python train.py --positions="rope" --lr=0.0019 --beta2=0.99
MLP neurons of a small language model. Each row is named by its layer, matrix (gate and up: input weights; down: output weights) and neuron, and shows model dimensions 0-159. Each number is 500 + 25 x the weight over its row's rms, rounded and kept within 0 to 999. Numbers have three digits each. A neuron's up and down rows have the sign that makes its largest values positive.
After each neuron's rows, "fires after" lists the tokens most often just before its 100 highest values on Wikipedia text that the model never trained on.

L6.gate255:517461467547451524465491539498492474466517462530506536525503469477486510510499507484466425514480445485512501510467494474493516510529493497480528449494501464498496483507510515487502451530487492525472521502545520528465480494485485508495515502499513444510491510458495489464515497500525433530499479510494513527499519486528506536433444455507489465495468503528493509530481502498465513501535492516563514512512504518517518522481548519489487493514505492494523478517535480512526516535486505
L6.up255:499495469479506498562500529495522457511492525515495516475482504511543502506476542521523530526511491464487531475491493466519553572483545533543457499550555491497518483519489533504526506515498499515513487525512489436447479472482518494495524476503474509515497494460488507517504467517522523483467492487516493488480515493505552493479505478516513463508515496511490486508534441474481492517454464499496478537528522452485525507481510527483505476449502482495514557495507520488497549515505494
L6.down255:466518513480501499486493489500555479528491511513516489492443523543505541470514480510493511542511504521504507488479468492467517476529509515480507483478537481508509519478549509516520495511499505519537526466551460466481509537500506483542518467469484558517506520489534464506523499491491471524501479494500492532517548515499493500475487514473524487487497512502505460503486495546490516489539506467538535507526470442518469574519476548505528489514479505513469535462526511510528475529485563
fires after: " W", "\n", "|", " Votes", ".", "%"

L6.gate264:498499512492509513462538506514508500454503510495492513498533495494496520548526468463491489496498472540545481516477489517489511485522458551507495504485497509499475501529518482480440502511507488467544509503519463449456504453478448438471510513520516518506484521493501465498520508513562535508473490490475507523503495475501533458507518490505522558515485484501480460509510496498519511487523500500535541530492505504555536495452505485467539499545543471514523510536490490517472514544477459
L6.up264:490509494501450470487474483516534499486484511505469516487551515454494447499521479516512492484517464506512490532523520494486491513523560507535529490523498504459522475495540490470465506481520537496547494532483510503488509475489496515469570505479504510482484506506506487492526538488472490482478526526457543457519512528483530475527494478511546486518465530494487492506490504513510534535545495530481479534512518475537544494446515483498535468477510509506494516589469484494499500465482487
L6.down264:484514486481504514533519495480500440525497498515456503480505523445481487486500485485500520537514495529503501546528528499519457500496514488527505529518456495490537470477489505504517479542495469519498437502498514560530512510522529510507549517488508444470486503568505536521476497473468498483509470517469521471520514539495467510508471523493477450530495541481479458489508528553515500507533449498535476502510515491496565514513508488503478501496534503500486503478477451482538483488500506
fires after: " ", ",", " in"

L8.gate114:486521514497513529429545497491473480537505449477523477533507490508482490503494468495497514484464486458498496456478489458510519532508493493488512513474450529487513511464486477487475508486492470494484521499506517488454490497494489508463545496465467499506481532528516510495513503483514468474455454502494479512431485464502486535517508496502461527500489485539487532499471522486494489495529501479511456457456499470502451469492535478479501516527486505502493536461508462535468426491541506
L8.up114:500512518529502467450471483503518517513528538505466494490468513495493525494499468458487485484485504503483456480513513500455475516485503496476540552509524439508460475478469483510511531516523470477522468496526557530462507551489502511469467469441513536449431505509467476474510511479531467483455475501517502508514528537479480514546490460491470518529496509517482507496520505523503524531465503514494487504515470489511525519511518535465479494491476491501467515464530480492483470524503510
L8.down114:502472479495531521541505535506517531491453494524521471496502497478507541545534506506506515480494459508519484519497490497463504452493547510541539492517482508477468510509498493468505461496496481472486510425489464506500493493492552489495517542530499486491485500484519524483524549519522495492509488506518496498490455482513501488504505519484514519502494475496461533528497483498516473481460535562472509498481557522497487590484518517554483509542486479470498498513443534498512483483457504
fires after: " a", " the", " The", " an"

L8.gate33:533473494492524505475476519492490513487496488490515500502521470504492520497482458458447472475528499503434490475501457505517500503510474499495469510539456533516482491503462506413441532468483479452508520525481517490458463483550458512461512496497466474513491499508539536476486504503556497492537511472492459529477462485482508521495532495493526497490511496522514494500471503510473482481532524508527491525499511533523502498493518481482533557518491491497535496528504466440497502490466519
L8.up33:486471462526535478511509490518508513487481508527502480463489502498523490475490477441499482497527533497472511511485463526480486525508527517496534542486552478478465501442485490480492486449512486518558509513530501544470507538492496438461517509490492507523451469536494526472555508518535504516508468492521491492519462534472466470486505500509495474490486527509507470501513477522468545530512550508493504521493502501532533513459498505525560453495512495534494492499499457512535534482498511
L8.down33:480469472524532503548473495520473537493516471494527519462512509536476514463498452464479531461433512530489487499522476484473537486478485486481509527520501506551507529495517484524512484477512512545491483496492512534515467494473539508500528526510492530430500498509530490504511506533485546516478487524502533488514486523477480471532495515514467484458491507509480526538506536511498521502517553509495521505527516475520485566500456513505530531523466542501482502476485493460504526539499547
fires after: " ", " (", "-"

L8.gate132:514514519498521522514465468523447470447470484530490485503533555497476478539484449518496495523497525493497509507503491542489493499511456507523507495500531485509463494524498514527468509542522502498480530482526526480461449461466478474486479485493498453502533503501526548504545520524559483490478488465463544498493508486497490496506497532468517500493495484538475479508507489498521524497546443490525486470476459579490505517505468499494501565522507515490498496512517486484471489485475477
L8.up132:563568490467505505513477491544437500466553477545481498476498513511477513529501504509525502482513511520501539511529451511518482471513522501494481490503505519471495508518474517492480501517525506496477469463539521504495512516531517523505451497476485498474481501515520525509481498476534458473498489506491479504475516498513459474519530527518479492547523538484512518525505490490547490531485475491502498518505446518461514515478485535419508500515470503511510529507518460509475501514486415
L8.down132:528492479532496456518490486543480485476502468479489511523477527495486455472511546476492515518494529461503516508465499526502521543538460484491487473512519506531505495485566513471524483529508514501500543506581510475492497523492512509480509486476488494454506542504498473469461504538507468516525518491455513528497509497495503466457495499494512476447487513520526504519478468519524483520530483480423495512488493480517507527476497562478490495461513487458500487488471479500462483518449479
fires after: "\n"

L6.gate258:525490550506483486481492516509436507454527476504528497512502517492540495493489515472488496523506481519478532434521485526480517498518543539526463490491527519528446481553483484508524505503481452481517488476514493494487485454506473479539473461506484476492481502494481505483522507484520480486481512442525521492547470483498456502522520484493511507484494499511437513493546480480488464492479481504509517527485489516475536550535525500511519548528467495488552522539509483542496483526501464
L6.up258:513467480549503465500541520501484514522483505507525470475510474514507438514495475459537507511535526512497446489495518486533511504514476464495470545501507519475511456511561528535475462478516501510487544517526516483473489525474480501493523530538494474488509493506472487506487495496513429507500501517432530552506484523502521511503481510536511476495536456502502520513530497509458531521496441517508487475485504510455503512540501458515530535498470489504523470517518543514507494495520467
L6.down258:513438453507513466512488517496516510491472534494484476490480463503447467468503520498517537527496483499494495494505526522527492515468465473474482503529492487476501504529502525517484447513470522556514528505521506484509463541445511471496509520499477464496510513538456495512499482518558481541521513543469509526468517496527535461489482506496498466513503480496502527488483487527483508562479478493538510494517496461507495520538427475507493484496497502524540541495528554456492496495517504
fires after: " ", " (", " E", ".", " I"

L6.gate45:493560465506466502423515476542483461473532487528458507518480495535512463502465486503457465485538515499517490472535489497496520533516520450500536465471526495540493516528489467494488513492523471524527527512471494522470516506506528526465480518464509536462494488507482481484518536510514495506527464483505476480498477495475492513492553488493484495476520492506512447560464498488477484517524494512509530492491445482475482497522520516459486535495496497491481520478475548525529475511466484
L6.up45:563532467518496528437528453485489505514531506518501460504536482518492513480515479445488472482479470520480497505518499534505525547549480454475532505492479517501502508530468500513488467501442508454472508523508538533531563468493486488475483535493482467490527519522493548501526535484521487514496453492500517506509524485488513526456478493517494500538486537523506516480526476507536478509536477518519499496479475538492504478517517535488524478517486465528545518489513490517516478482521481
L6.down45:480442514470508529504501488472522548538498503484548491484494565466534514495507488505552525520496542486476523500532472476483477439486534522507475494520463503477506475474489521508518511500495500501488535453508503494459478528546497548510503499547514522482511470496529503484540492531493495551497564530491518496496484520483488467508510461522519509530498524494477501524526472464522523525526488440490473519515528513497512536484535470509491520508446484472537483516513487498487500527502523
fires after: " the", " ", " The", "1", "The"

L2.gate125:514484554530519481491473529519494552440530492487483479464486486511502528531542439498516473511496491498551486500466476553500472488508535508526467464470483515506473523538519497493502507499494506513515523480483515505494465463477487448467504482535498501491523495463510544481520521494545473533502502463528494520519495505511499492534498492482484492508526492500475469490485442472496511473539538519530553490444480519501491543482461486546471529514511502486539471502513490502475520513500460
L2.up125:495501542565500456494485480542513525471525521509505517519495477514494514540529464479509503530467487448499488509462500549487514494504480465535475503481479494505521513517530492507488545470505492456508540490497487457506497454488510478483524502491505485488528489458515520477515514502513442471493518482507481533548517536464506507465495530470524537481509443501522456482479461489497511483517532528507507507472451528495503527514484524542457520483514470468527497527511451485496517458484467
L2.down125:470500493529488498517517495501503500502487541528492513534498454479491494510477520512492532518476480486464493535531514494467574480493473499506520520537486472478540488527523521506519506505496514462497449503494498506540506501537546520525526515467516479484500456538520517503482507521466491477495531522454474487530503521467497508432497543493539540488509468484560461508483490510497526524494524480455483507534483512494501493521545559479518468451476471479501514488501474477492521442495514
fires after: " |", "x", " (", "|", ":", ","

L6.gate112:546510512481508503447532524500471477476514487497528458519521455530501530494508474496497489455470507535444500514537488516479508475532490526474507524494490533506493490505470502491495539475511466508491499514482477511477513463497509475499514489504454518502502531507527561490541499556513480501475531477519469530491489476565513498546528466484466505460482498525534484511473518508508506440536507558517521515517484493527489549481469498498528518509506442533526498491469464492495477528485506
L6.up112:458503505514470505486482517540493527508490427438488528508489451494539463498507494535468500504482497488476516532502503475557521522506546521521478474510466480489488498509548559465480475487467501523488477542514484498496481475479500532474525480514505491511464504497503503499505523533508449495493531493505488525531527459532540480465454499535533482479533502483507480508509512497489524497546474480506498518507559488540488505527482495470514480495517475532473513508542455504530513532500540
L6.down112:490569484520488504532455487485472503482499502478491532525487494479507492500515516506499473519526497529496508534509447506555521473525537469481505483438497474508531509495521488520519499470520505486531471547536501467533495541479489517445513499563510537536458510532479519496470496522470502544490540499482499469494541529490475512488495498463475480481517515458469485448529461525506518487543454473491497493529470452519489461504514515502469492490492492492472501496519521514496488533491520
fires after: " W", "W", " ", " S", "w", " R"

L6.gate282:523503525510457488449516507476450450470497457489521475508561502491517521501454482430511452541521505522524470503512483511493503469466489489487484494514488525510503532538470493466526531487461481500534511524517479507504511518472501526529500470540500497500468506499461532496531534467516481515457489493554491524517489498527466525539502462536537475560511496490469467460500472530484525474517491473507523524505495529515540489507511462501489480519487459489518510501521471514486512516490505
L6.up282:502468496485516479511477497525460483480486474498513506474503504478477471512459518465509485509490499534537477509506505530507505495532523462486494492524504493498489508492489585455534496447468539499522520447511474551493507490464518515508554445532497479461482514543493510470521499522472484530543533511454513522510460471502521492530472488512557480476555488479523467492471475525485480526523457480493472525526517516478504503507466484494523517504509506490520506541527479539465500500507501
L6.down282:480501494459515495556510472492497527493520518529496526513451542505496460475521522552481531507526464471502528504543481534528574513460477537515533508497523509506483525494524494514498495482501512460519508533500503516522497507516483484492518498471518518462513536492516515431524514500489489469486494497506479519516518494518564491484472517466488533498492486507544537556505510470528470535520484493437512505471484491465471498462479511507460474556526495508481482499528482527492494493485533
fires after: " |", ",", "|", " at", " by", " of"

L2.gate143:471495488481449522509484507504484473502503528550536504481510522469476478490519510519538456489490498453511553488515535470539472485499530512502501526517515494532505456487493482527491488486509513471542502520506478480493508426475473465475447458471513488505500520494496503490531520528473485527525513512469487523497519473488465544477508508499476525519517503536503484483521497494515501478553483506498492530494520544532461565446504494503537471478540500502465490520463503538456491472461495
L2.up143:439518487485472477525504501490522478519527531495542514507533523483502468520541517512502487489501520476495520537473535482495495522494474515538479535510527472454531485449503498529504487472542548434488499492480507451504494525480539502522500494482513519467501479537524459504472489539479489515501505562447465492506494518488480514476463549448502551493515495524520477473517518495511503522534487486467469489495527486489507536496482490501467461457521532486502513494475515481512506453521480
L2.down143:502536503485514510496501506483521534521517473449495508533506471509543532519489508497439534491522527532488480515494456496483506534479513498507490479470492516492480536531522511478508478498462511531496492465480529536506512565530545554533546517497483485465521496502488474511477468489516518459514506499528507483509496524499532452538485487467500516499482503460482550527492506499502472517459512501507470450519499483465511444552475521482443540518469509479510510473529494479537489518528495
fires after: " ", "==", "\n", "-", " \""

L9.gate126:472457501533538479475498466551467487465490463545491523508508534508437496506512486506498477514472507473505521503527476486513470508510508523505498489503492470513493494491544497478473500510508488484493531459474532494486444522465495529497475508469478494495511515511485534500515551511466492525468530472431495529489550494454512467498482500468492498457529499496500452506496495496511535495507447464546495456515447475486504553497519528439493506502492498460513498489520523470490493513505467
L9.up126:486473515491497510525512551479462495496495462530507562502519522499482506485490527502498517512474502516485555507431522496552497507513500481503503491522495461528510479492493493517512556498471513507453462510540518475519454548533518468521473485517541452529507466522518507479535502512495465508470493500455525491481483505507494475494477481518507512504531472457529494514548508454495537501497503429531490477469493499491486507499478496512491474458466532467515515484519520485525481436492505
L9.down126:575510506499502451484533552472543476505507503495465514481480509488454475485484512490504512483498537501505537499496573500517485537508478498502496481526484473515519466457498485497529462473505487479494513525540468462496514535518522510493519476471544540510498533522532501487479444475502518505507530502491518538494487516471502468445509556530536504484501487470510538517529487485514502494534487484472479501525481551509542511493514504508494480440516512482476509482463451484512484483477497
fires after: "\n", " Year", " Title", " Rank"

L6.gate10:503501481505485524501457503485497481483514506456494502544523511533481513504511476488518573484490558477521506479510497483507479512465493482519523484514457524519529501519485466523496496501549474502463512498499460475526417478464508493515524494468512480466513474495537476460512488503495489493486500489489551512529473544525477503570504505489549475490493511507480526522517526466486561490495511487491538434506486455504523492488527490452495511534504511481531479503472511535494517505487463
L6.up10:477554490523534523475486492479520550553552494524491499471494507525523463514458508473478493526527492506467503483523520520494482539492446471492560506489522509540524491508428513527499486541499497531513462518495543521513523499522506471468539504464473469502470503493518548483487483470511491538531493490542462507519474507504520533548503500490471468504519551521468505466510480502458500496498541466495457471497470472509506513502495468478500481501516489489492498463525493516507529487512508
L6.down10:476522456553484465477512485512486444494456516480477488487476459483483514468500452524515490526509500496523525500475498523471491489519521485524498556476521490486476485516550466518497508498471506497511531532487473494522508510504497509513494512470510439495490474530483503554513558447511485456508524464505505493476534493487535491529524507510492489494502501504506508518493511516522472511504484518494532485467500561521467484529473522490489534458510490449467513488463490537461469482477427
fires after: " m", " ", " a", " an", "ga", " —"

L5.gate33:514456484476515502490486477527503534503486498470496530505507500524441540499539515535472510482484504492491495498541481475488520501484517510507473530504484480511486480512568479543494531515510504531539523479456500518489492496494541473490465512481465477467474484496518460537512455469489504509480541491497505514549486486474468512516527540465486520520464467448530463512506496493455505489476517549483528525544521480507489511494519461488550510490530490564510497487483505476493472521440480
L5.up33:490508533479471489479519492496474485502520509437503532513525483531490488515484472534520498489561463461481496479483475462448522501506452483495488517523462486483510467485491467465507532447470483450513536496490485506480490477519498515519511452495508505514554465523506511487491502568500505470516526523501489489496540511506555466501474490449497499464505467500476505472424545492500505511494495503515506507508518509464483507516530545447490496493477504512511511494445518520494480503506533
L5.down33:552522508515536512511499471519488504467492510524463508492499510515544459470517484522510504510479521531526503510466471482526534487506482477515512437515498488538520515507516530504543439506477431548483481493481510463493489502453522463492462499520480499518530513448513502528547498495507510499511504532511518491522479481484487531528496477500509526518482512470508551507518518481514483473504535505482540491505508492519488503500482557494550511580485523459473519480491525479539467539495489
fires after: "d", "st", " Gold", "th", "v", "w"

L6.gate6:493523539497518518462526452470484494459485507505454524492486550517533515480488492459486477520474488516475528513472490514521505472483469508517500508486484560544492536528486493502486489517488461476512453482526482483468488519501454445485500488512503500503543493446500491484532463496494496539512516518491484492500530453500542463464483496551510540530498493543479462484489533534528523495512498497530521496540512568516481513476524514515489542496530471479490476530497471529481502524516487
L6.up6:483482482496472472449508472515541529549483498523512508498540497465534480517519481469519523493529479550490510533466493495509530504511538476527476513506514522517503541505497528528509476495461486471483433471512537471475512507500508489495515481545528521502510491495504473498487519468493527532528526548435481476473498505500538469466483537530532502466489535526526478529498530506473474514521503502498492542485491497538544499497514564512524520460501539461490497501474517535501478487486531
L6.down6:505504492469472470506466599535520551501502492492521480503551487487479497514541519493480522473557449495516509538547493489525509495535558488490488495506500437469528488490501531527484455538485508502493480493520527500506526523456554500480490513511492472473475528511514494506485491515487530506449538523459506473470522479483454498494494486493525513515503506461493521491513494489499498549485465464499490516501507510499521508477511503532485488513539537508512507468515521484550485459507497
fires after: " and", " in", " New", " ", " de", " re"

L5.gate39:470507524490550514454488473499506492503523499478531483504462510541540525453524488492520470522528526498505516465481473475468488530476469513432505497492472541536491512548462476493475522512490470554536506523483517499478522481487460531499452505485475467544468459498482520510490489506502503503495486503480514491491495530504515492519485506482472524443456451530460482503498515510473490489471485527509519498526488486508456485443529469500513513518473523525448480478504520553502504516510490
L5.up39:475519502521523471493458541526481497487466502466490455528446469494504481475524495515527487561515464554507500505497517461479486495524516468513539507482482471494491490538514538465520462474520528526505454529474482546524501471513485508520513501508473476536471482524516489485480479486472502475459517472499505514482449516502506481484518492532471485499491490565484495490483487509471490510466503559500464484502561491468472483515512531465468506510451503488469488527522535514468508473480493
L5.down39:547521492519496515519456510518438537539493494500473519484540534461479468540499493470522497494446510485511506533502474467536503514499498528495518507513458489477462464485490488472499501512498515445470508492507523521495509501457521469503551467519509484482518502513461509517482512506502507485518560450491501469538501493495454493477483501472474535537530525436542497486475543504461518530513515484451489502479487532506514449532464516469521512508510452513505499492502495488496509523516482
fires after: "1", ".", "0", "5", "4"

L2.gate245:430505505482500494576493515509512509512497543521471497500526464464508459473512530478495492494474491482495475543493537511488530512477507469531537500531498440520540525423503495503486524531530508492486488496506522522496508533505524470516512481473494508483482483564501507519472508483489486504474483535484506454498521543487472473510455544490524505517517506508507484479521512498467507519555531505459484489520524496509520511505456480507497462449516505506497524502500524435532502489538508
L2.up245:479485485503470450487493497510505471503544494514487488487497475493494449518511509510479504482496481516513457482505480471488491500478491478513515479510519499500491460517573534494508500485512530563502498492481538494507531502504502531467577494526476486491505517482466496469483520507471468518483497490517513516498506469534509491527519530493524428483512487465577511501472496524515511525494485506515513541500515472515505525517491549558587481485495516514491508541500513519514489465476559
L2.down245:533530508525538539494541492488482497486470518460523504520499531523492543491511470490507496516497519492488559491483526555480475498507531535481492517496494523483498520488470466522487539505472476431521526484505478508517462489513488484513416496476530479525508477516526493506507480486513525465509503502483479483523497536476507513471471466523485554530491495542467498512520510482499513476526489502516491473500483520480494461486526495442438509520495465484532463465514474476470539531510458
fires after: " ", "%", " ±%"

L2.gate264:472532513456510477550462499543527488496475497523492496525532484456480485496495517511472531506509510508524526523524541513493491506507537476519530480534465447481530488461490526490520535539526503500467487472504508530531535527510533515542497502480485533472457479535523471505469495484497492502518470516459492481524471541506498497515467537519511476501488490521508513518462532512464493556485511472416465504497525491516526496503473498521495459492511526512487496503477498445514489436506487
L2.up264:495525508458484491505485462495527544495497522486488522445482505520484577496509503523471472500503480507526493489547493516502495516480487537496482522531490472462480540498504504492474499478521495464509507487505497532513485498492492470501538512518516484525503508523505501497507466513503521495496544502472547509515545500491515509463457522509549501479482468463500505511539481464480513528495483511492522465545539514478518478541544537498479529497485481476473498426501511508525536470590541
L2.down264:521479482514529531463515554490510489507514486510548486558541454500534436506481483492544532487458512482490514508470518488487493513528503453492511473514486523518490471481505510509518505506461493543490493525528506482497529492498529526500456510495494474472509500484524482513506519487493470517498454530526457478473495504509464487514520465488451507513499522521496497498464512545517492496477509493507474522466488489530455482477491471491509481514518535511525501570510468492479437531435453
fires after: " "

L5.gate163:478514546527522503481488461503474484455522477465525540544504474477462471496511526491447513533492491506466525530502506495483496462513526492501459487456505476478507537459497522493431497497509505472486528494476490563556515516451496464487494474458510505512510492524514493490521502519483455475509465465468499528493466495508502468473531522489500522453551504486505461469528485512492506491542469503472503523534478521471506543489487493483463478506507532472517479488490484475473497480500528
L5.up163:498501502499482497498526523500491500522528519493477512467526534493469459490499520497539467488499514473519515510530501514543530468492540514539478516470514469421531504455523516526482494516521527495525547510519499498511516527457528500490487517444486517453481503540492491486474464514463502495492552545472519508482522496531496465485508508450520509523527480498462532480505482483545520549490485450513463542489535489463534479511519514467468492475489476514485519516527482456500488507471495
L5.down163:500473484499532486504516506527512515541491483466488461522506489542537546502497465481523514479511487487548498467456493475511492541497451510548496515505463505539447485542477463512541530499497493543502487476484492484485522469540476536504543471520454494495534520472486487492505526519493498494510505505555522449505499524468513529512482484520477508509426521504470515526459495472490472509510496542527491448489509517534466513505491482511523481521463505474508531493473511496548485500493472
fires after: "\n", ".", " ", "d"

L5.gate314:518514523511501456435497522540475489505537501512468523494450460497485473523487467473486463564520499541499509476510445489490489514525520494550499518481536538493498509511510551466468494487511509513489467475481488510498501502501533452524490523536526496493467509495534497490521499471529511516548536456475447504485495444497500483467494510481549504477516483518527472498491462513498525498463493476529530518502519508503500526485531497495489498553494500467557516535489500499514498510550506
L5.up314:507463542484441470525514519520488540465525548484453458506513478564509468474501483467466494507508475506475495512500480512503542489489449491479513500487516498509486475518501545501542488480515518490487524491491547497530538536480524519524553524492494452474523492507540516468547521501526468456504487487482480523495515509513482528505503509479511566491543480506525484490524492500493527515454502473553486540514503489522503544524492518471503495479495469499511488516539451514516507502477481
L5.down314:478456479522477481531454500520474477544493491489509504505452514502490479498494521523503534516506512491457485481480515489525533498486497513540515460503505492530508531455552506522513535513492478463503539493536472464520466521511501532542528488526500486496486494507462525495444490539455520516495518526471465519489475561513527538491486502497489536491486521470532494549492513464520499512489528477447519490498494483532505496493505520567520491444491470521490494487556514507461520488489532
fires after: ",", " in", " |", " ", " (", " N"

L8.gate315:491483511477517555491501487515538483501456495521554465498466474506514481512514488484531489519533498503525523458509499495464485469500496460514494504505531520547493497484496530496494502484483486525539557492518542514506462488524471480467482489497527542485471478518501494531550478485500478508475443463488507520495485480491507500528495482520487529510446490483494476524495535493446494492551486534488528514495449448477497571534482522460506517462497513500462470470493533505474512521463507
L8.up315:516499515488524531474476506537534497510431538499511492508479514521478516534505514499495520519520508484488510515489506492468474545476539530474488483493483478476484466524495455501477492494489490522521520485536543503498476496489459517538441523477510482484500490472510519492512490490508424458483479501476486468494510523504514447507473550502525466530442496492446472509521502457499555523482505530510500498495502470504466456520483472530491471516515476506515520526557477508472555494517488
L8.down315:483490493533503523489530453501477516505535523514503512490518509482508509500470518519512501475507492498523497515509524358481513454580510553479501475528483508491520476500479506532539497484463525508452544478486491505511511495490485506485498476502538512498474507510515496522533441466487514487507511476528557494501509488503483554510522481527509471485507535453490489511522476509479500479480531524463501489498502536485546527501506529517506489519503519497510521480501525495508473518478507
fires after: "1", "3", ".", "5", "2", "0"

L6.gate206:530460508512501506470501534489443481458464500490500506500501500509485467507482488488488461498516472499476525481503467507497502546504456507505534529471491510515453486558511534483459485477531522455508513501505461511459498473469453484487499478496456494524486520488488489465517489480558499482491501476512492511503499479433485508504489501552514515478505498541480435496489496507472521474458482521527505540531489525455465519475522465469513531514514489470548509547513465521503541506495499
L6.up206:536493505519465517485544496499459499538499532478514524471508493463482443489481525464437506503466479497492458489535482494515559523516482463460509477479501521488489461486505539510510456458503532492453454496475483477539482523491506532507513481531438497478489522488498490473517503516511462495538473510510546489508455522469493530508490525549519508481512510519515482500509485528509486525478504522494475515518529448467543489521523513479529510493498521474498487532452505511528537485483485
L6.down206:482513473482537499545488486506466543536565484462502504494494499480504434500472495525479516516471491492506459493497485440542490486529497496459465458507471503483504531478489479498485472524527507504483454486453480518519471548513526508507490492463507514494459490527517535474479494529481498534512498494473516479511496529463515536492485516441517548491465474476512513531480502482506465518487519478465489490498504481463533473523489509447481466460490530514455498487499477490517528491457517
fires after: "1", "2", ","

L2.gate175:512493485500469485507467505529477546471535517484519533503508511500474504529520506514493513539504486518522553490475537480552498524500485483485472465540491477500498498523482471555486496515526480513507478491525510477498508497469532453463468549493531450478504465485476506418478493515480511470456514525461510489584519513500527510507461501483495491503483501474477547528514483498519539501511545450490485497484512478484496499470523493497515493521465458503501503473503533479474494480481457
L2.up175:466502492457489449520467470509494532449485521488485481495523517503464496502519481543520540506510466491482482502492508514520520496504540481541472532487512462439497520514516487531501531525532500491512482514500518507503506497453534485483483543509487528467509474507500464523470525480474472436429538519481476475503571519456524487542479517498532494485499519534488512530486519508530541516516504484503478517490525477507504517495486539479497510495478503499478538484522522480492489455502437
L2.down175:498494509518508516470530488475521482506499492530551486489477475515510486499492544437476476448494516496514479537495482484468487492490493511538531508514489541510494504473509485465515477452484508485496502483477466516468528501522483545495505484500480574517514566493515518507504489470518504549535485507540495529473461482464485494452533495485503511481497485483547428463497477515483500502495474539461503491535490490515473530524490482537475501502509539532485493488473479499505510536487570
fires after: "\n"

L2.gate79:451486502492462482507503511516525522494492505482504474507512491517511466491496537508495513488518514487523491555481543496559491490497518498534517490519519491496535524459533493474491538526511554513474515494485486507515505516542517561493523515461497530473503477529471507485472488522459509524475487530515458448538508548496483474467489542516548498468533471500542527510514503488511505516478531482442456451518528477523514521518467482520495495446490523479469525510519511472542519479481496
L2.up79:499540511507492538503514502494509532490488548478480484470462483499514507489473499536496507481532485508499490486487525485487493493499466490452545487521501473530512530517485534488505492479492473493504481489518467517516509529536452496479482506507501488530498505500483467532529455547473528543543447491501546513493536525509538524520509520466457485495507473487483526473474524481509476521555505471488497478478501488458502477489426492503430511530507497541510516478489527501433539463467510
L2.down79:500459474485511486499493504499484456506490464522461517544504532507485506517522475481516483525473518497513483508505477507531507518523512501543461529466511530490499466486534467527469511515522519501496520501489494473511488471477546502534492500493502449471477492506507512474478522463533474473443541514489488484510464447480465474466485475529504538503499550506506471501522506528500532494490501502543514507522491524559492498519560500479545479489506475455485495528526499511547447569526477
fires after: " ", ")", "0"

L6.gate44:487504508490500505481481519486470529498535460460491527540504460491500511509493508484474443513514536468501487476488505512491541504497478517477499545489475537522479494506499459495483499420509493479476526511518463502486483525481477483452540474540488487460503552534500501502529575502546464487503500500512483560510485522481501471486500479538514513479514525509469504509570500481505555499485483553471494460505494518514504499517500474527507525502509494507508467508508457478513486515506554
L6.up44:497512538539511504538507498528501467537520509513505494483485494460524507474514513493525453524467515456504502479508483437523501478530494489453532507448473531535516487458512493478499505474443467456458536518483518483523498462474444505468477467495504477506472521525473507567493514497502500516475478461482517488478475513529498516481509498494477490502502524489501433517538473497463512495512472554494511502512505525538529506543494484504515529504477502535527466493511511512526490475502545
L6.down44:513517480509502539513491487474463524522524448471504497525506501468483491506470513501446474489500492474487513483523493547518533507457509521513456458493498505509538526545515474511508522496514521482486468486509486517509479480493489522518537492528495504443486531531511492467502528524509474491532517518553500500499525550469549504499515529513500532467483476520514573495518508499484507498482517482446499493450513514447461479490547503473485562546479488459503477479492466483517461493505500
fires after: " |", ",", ";", " of"

L5.gate188:464506510537492457502542522439449495536468450467442495486535484452494540534499514480461536519472523522479483502488528476485523489475537521524473515479474483502482460472529481514505485454521501477489510506507488490454520478475515498500521490536537524462468551479492444487540532494494493502498500493478476503489517504476484522511508518527520522463544501531495489468538517541526513494519476484473468476484489493536505492502502452484510469543479488475520485512511485520482499484482491
L5.up188:453476528533483523517478516533471512512493521479466509520547503493498550521520488469558514514498515486467480498542508459546495547515472487489465524521538550516517483518510473508512522528509481454489516534505528494499494505480480471489550469498439448539453509512505523521469469481523538492502485497479484472506507505503475519501460502517479495487517462476471486508502459520476473505493502507484497517533513538536505518505510491524479468459485495471509502550540451485501491473543516
L5.down188:554477473496498471508517484485511514533520493545566506478493515441502484499458478549427500494521501501516472469489526519516553457486528499503498485489505490514475516493514520498496492470482478506504498512525467501494484470464481517505497471479499508481503533479502452472504542523466452523498511512497506533538509507506561504532518483501547506529504546539529519531506546482540501529521471487480511483488464464489483514520534537474529536530480489510486488456489502527507480532482484
fires after: " |", ",", " and", ";"